MLP neurons of a small language model. Each row is named by its layer, matrix (down: output weights) and neuron, and shows model dimensions 80-143. Each number is 128 + 32 x the weight over its row's rms, rounded and kept within 0 to 255. A neuron's up and down rows have the sign that makes its largest values positive.
A block is one neuron, or neurons of one layer that tend to fire together. After each block is what it responds to, as a language model described it from the Wikipedia text at the highest values.

L7.down56 [144  86 129 142 139 130 105 103 148 104 154 115 112 145  77 119 154 109 197 197 107 174 117 157 116 120 113 147 132 131 135 148 162 142  90 179 125 166 141 111 146 103 130 123 116 187  74 102  49 110 116 140  98 186 108 169  62 115 106 172 135 104 178 120]
L7.down235 [126 166 154 140 143 127  98 207 114 194  48 113 146  88 122 163 152 106 157 131 133 142 121 100  70  64 104 186 120 167 168  63 103 169 155 106 177 193 125 210 113 112  99 136 188 190 115 104 105 107  98 161 145 125 135  65  99 115 141 136 163 161 176  42]
L7.down247 [120  94 125 116 121  90  86 125  57  97  69 116 147 143  90  99 124 133 143 163 143 118 135 100  94 196 161 159  69 151  87 131 111 169 156 139 120 112 165 106 101  97 185 130 132 184 159 108 161 196 137 139 118 158 107 142 132 134  99 147  96 118 163 170]
L7.down295 [ 74 143 156 151 161  78 147 121 133 134 120 103 116 156 132  79 154 170 161 164 103 164 134 130 148 137 118 111 133 134 212  70 132 177 169  98 103 177 161 139 176  85 137 137 129 129 141 172 134  92 152 150 137 199 115 151 111  95 165 114 153 124 150 180]
L7.down433 [138 101 171 161 101  92 170 149 111 134 141  97  93 146 101 173 139 156 126 158 172  89  98  73 148 177  90 120 124 126  98  51  69 145 135 134 147 118 159 134 203 105 116 178  50 103 146 184 145  72 107 124 148  91  88 133 164 131  74 107 198 142 144 125]
L7.down1072 [161 129  67 151  86  91  75  80  93  93 171 124 144  92 154 208 161 157 158 176 157 124  97 137  99 110 129 122 134 103 137 183 103 145 106 129 116 115 163 132 113 151 143 145 102  87 150 110 132 166 141  90  32 165 134 136 108  95  94 114 126 145 105 131]
L7.down1669 [ 81 100 100 108 113 132 123 148 112 170 145 119 135  91 163 162 131 146 101  95 150 121 170 162 123 125 194 172 104 124 129 189 164 124 116 158 107 129 155  94 140 116 201 137  91  71  99  71 186 200 169 114 133 112 179 138 157 150 105 108 143 111 145 104]
L7.down1699 [ 99 117 107 139  65 114 127 143 139 187  91 141 146 123 108 185 124 118 135  98 194 121 119 155 123 157 139 103 151 139 146 125 157 129  91 150 185 134 141 140 117  99 124  88 179 149 107 122 191  79  99 151  75 153 176 120 130 124 188 117 138 100 133 128]
Description: Middle or final word pieces inside personal names, mostly surnames in credits, tables and lists, e.g. Ger-rard, Mu-eller, An-ist-on; occasionally " to" after "decided".

L7.down82 [ 76 146 132 138 106 103  56 192  99 147 191 149  80 187  63 145  93 133 114 167 131 163 161 139 156 141 127 189 125 131 160 153 113 223 125 123 109  90 128 116 207  82  97 179 167 139 103 151 126  68 136 129 144 159 133  84 115 158 122 116  58  80 171 168]
L7.down231 [145  99 113 175  95 120  78 122 141 119 129 104 119 125 114  70  49 111 132  81 113 130 114 120 116 116  69 130 106 123 130 134 138  27 113  98 132 108 163 139 179 127 144 165  89 164 144 157  81 164  93 154 103 102  98 128  93 162 128  81 183 193 195  92]
L7.down380 [162 143 119  87 155 123 150 145 117  96  59 159 174 142 143 128  87 122  92 115  94 106 161  98 103 144 166 135 155 136 146  97 124 107 201  92 133 176 147 136 140  88 119 138 141 194 132 132  96 103 134 102 122 151 121 166  87 134 138 106 114 105 115 183]
L7.down623 [163 136 122 161  77  94 174 113 147 109 123 156 161 151 144 106 120 138 118 182  57 127 177 123 139 141 113 139 111 153 183 107 154 127 173  94 115  85 158 103 154 133 117 135 163 111 107 156 139 104 143 103 118 169 115 177  62 115  94 140 155 121 112 129]
L7.down781 [151 113 160 128 103  83 154 128  88 135 103  55 122 146 122 115 147 119 136 110 133 128  94 159  93 109 173 149  99 141 140  74  87 100 173  96 183  72 123 147 157 147 129 130 144 166 142 119 110 138 158 141 121 137 101 135 129 131 147 123 117 115 141 118]
L7.down892 [135 104 176 196  99  97 154 124  69 119 157 140 142 118 139 103 162 180 114 152 132 114 197 159 201 136 184 163 162 141  68 118 127 140 136 221 129 137 120  74 157  64 135 124 150 133 109 104  59 116 172 139 135 138 110 115 137 130 111 115 137 114  76  67]
L7.down955 [141 141 162 119 118  93 159 162  83  84 120 102 101 136 111  99  87 150 120 119 144  75 148  83 156  53 149  96 167  82 132 162  58  72 120 109 106 112 137 117 174 140 119 110 118 101 148 107 129  84 102  77 158 139 106 166 148 127 136  96 138  83 149 152]
L7.down1575 [ 67 115 136 124 212 152 103 180 132  68 121  80 101 116 154 119 182 128 168  80 124 137 186 157 134 155 160 152 103  56 178 114 125 152 158 166 130  79 174  79  81  88 131 119 118  94 149 130 152 164  94 146 139 162 154 121 112 150 139 125 116 140  79 135]
Description: The word of right after a quantity or part word, as in one of, some of, many of, each of, both of; weaker on of in titles (Secretary of State, Magazine of Art).

L9.down686 [173 118 140 116 124 128 129 173 119 104 125  74  55 140 120 136 147 155  87 159 151 134 141 125 141 113 127 110 112 162  78  87 109 109 110 107 150 125 136 154  62 176 108 188 166  91 114 104 163 164 145 137 133 142 161  84 105 181 131 107 120 162 152 166]
Description: Last word-piece of a multi-token surname, usually after a given name, as in Grundmann, Bergman, Schwinger, Schaefer.

L2.down333 [ 71  87  53 164 148 155 158 144 187 117 135 171 116 157 114 173 149 150 141 101 141 156 150 127 132  75 151 152 186 141 150  93 139  87 148  75 128 146 135  97 141 129 171 138 175 135 153  84  62 177 154 159 110  99 117 133 113 174 151 127 138  70 103  76]
L2.down527 [115 127 137 150 170 106  91 142 141 141 209 132 117  97  95 131 181 170 142 151  67 187 135  97 177 144  65 174  92 130 102 165 130  95 101 177  95 137 197 108 111  57 131 101 100 172  90 166 105  93 133 143 106 146  88 113 144 127 178  97  78  68 144 132]
L2.down967 [132 109 120 136 201 152 137 112  98 177 153  95 194 182 148 120 143 115  84 114 127 136 111 146 121  68 156 147  96  92  84 105 153  97 146 123 180 103 157  92  62 142 129 110 146 101 177 160 106 160 102 115 110 171 108 228 136 137 150 162 130 149 156 122]
L2.down1105 [126  67 171 143 148 158 104 121 128  89 104 145 136 123 182 141 179 133 106  83 145 132 103 139 141  83 147 114 162 152 107 129 111 152 195  81 133 156 135 116 125 117  90 117 161 113 114 174  91  84 131 121 110  84 144 122 167 158 124 175  81 177 150 117]
L2.down1144 [158 169 182  85 148 142 102  88 147 113 133 114 165 112  86  79 162 128 117 161  92 104 120 125 114 108 135 103 136 183 134 115  90 151  76 121 134 142 101 126 179 179 110 129 101 112 136 166 153  65 192 177  92 114 116 136 102  75 150 155 119 137 118 137]
L2.down1514 [126 101 204 111 113 158 128 139 127 158 157 141 141 171 181 144 169  62 153 143 107 179 153 111 173 173 139 103 163 120  68 111  81 173  87 119 161  67 153 153  81  89 118 109 120 168 147 151 189 182 134  67 126 100 154 180 134 127 140 142  93 143 121 105]
L2.down1627 [127 101 130  57  86 148 112 149 126 127 174 108 122 117 140 122 123 132  91 104 125  69 126 148 169  96  96 125 102  99 137 188 136 150 127 110 120 139 159 112  82 164 163 100 165 142 165 114  81 179 192  73 120 111  92 134 152 118 130  97  94 129 116 141]
L2.down1638 [ 84 120  79 151 110  93 128 105  91 123  95 147  79 150  82 176 131 150 121  81 105 158 102 163  91 141  77  96 174 105  88 155  49 184 103 140 135 119 132 130 183 136 112 134  88 116 187 142 159 129 136 154 137 104 116 145 116 174 139 135 140  68 201 122]
Description: Mid-word pieces of Slavic-style names, mostly -ov-, -lav, -insk, as in Sidorov, Vyacheslav, Kaminski; weaker on other name fragments in tables.

L9.down319 [ 86 179 168 125  93  98  87 222  80  98 159  99 148 101  91 128 141 125 132 119 103 143 142 110 126 147 125 138 100 154 166 108  70  59 141  94  80 175 136  84  92 184 122  67 118 166 176 127 119 114 134 157 130 100 131 185 151  96 112 129  99 160 145 149]
Description: The word "of" after a number or "one" or "out" in part-of-whole phrases such as 3.5 out of 5, one of the, 127 of the 154; also pipes after numbers in stats tables.

L2.down449 [124 112 127 130 161 111 102 110 129 106 155 116 158 105 113 118 121 132 113 172 122 144 141 132  85 142 140 111 147 112 128 124 125 117 147 160 138  77 117 112 110 152 163 162 139 102 103 143 105 133 147 139  75  90 128 161 193 198  88 128  96 115 107 123]
L2.down493 [116 109 127 111 123 159 108  89 107 216 118  92 125  79 139 121 144 131 134  83  98 128  77 141 128 132 177 191 130 132 134 124 125 133 108  77 137 144 134 179  54 150  86  49 160 117 110  98 148  62 147 113  87 134 145 120 110 175 119 134 150  67 139 109]
L2.down867 [113  92  75 129 104 165  93 153 146  79 127 114 151 202 188 123 123 111  93 139 239 157 136 167  31  66 146  98 121  80 112 129  87 107 129 137 141  98 156 133 161 112  77 138  93  98 157 143 105 110 165 128 132 159 108 101 192 109 165 121 127 126 124 149]
L2.down1246 [141 132 117 107 103 164  78 111 115  92 148 140 103 119 112 186 152  90  41 129 132 159 134 189 158 163 134 124 129 116  92  98 127 138 103 123 117 102 128  96 102 142 105 139  97 173 138 122 170 133 161 118 106 195 113 194 158 144  94 159 141 141 108 148]
L2.down1325 [141 143 144  75 185 120 144  55 116  85 132 120 198 146 123  99 120 178  89 137 133 100  91 140 118 107 100 164 159 128  86 165 119 158  82 119 175 114 101 123 119 117 139 190 105 138 104 100  76 170 173 199 173 146 111 106  89  86 175 142 122 101 127 123]
L2.down1523 [ 91 122 137  94 165 151  90 152  97 155 116 168 154 113 153 108 139 113 106 132 151 158  85 143 100  99 158 156 165  78 225  74 139  77 162 167  88 154 144 112 126 146  79 141 119 157 127  83 178 165 167 121  82 148 131 153 154 102  91 149 129 101 135 127]
L2.down1541 [135  86 115 134 138 117  84 118 104 135 110 121 133 153 131 133  85  91 161  85 150 139  62 107  86 131 135  80  93 113 136 165 146 141 175 149 120  98 114 117 142  86  84 137  74 156 114 116 111 152 190 149 117 170  96 154 135 104 111 203 149  98 129 147]
L2.down1682 [118 119 112 142  92  93 101 107 137  86 136 113 102 156 183  96 149 182  90 103 115 165 149 219 108 111 136 100  92 122 139 135 113 148 176 156  86 113 125 139  83 119 110 182 118 120 117  93 134  63  99 117  89 190 186 143  80  99 168 192 142 125 143  80]
Description: Ranking or superlative word starts, mostly Top and also High, Best, most, first, highest, maximum, in tables, charts and sports stats, e.g. Top score, Top 40, Top goalscorer.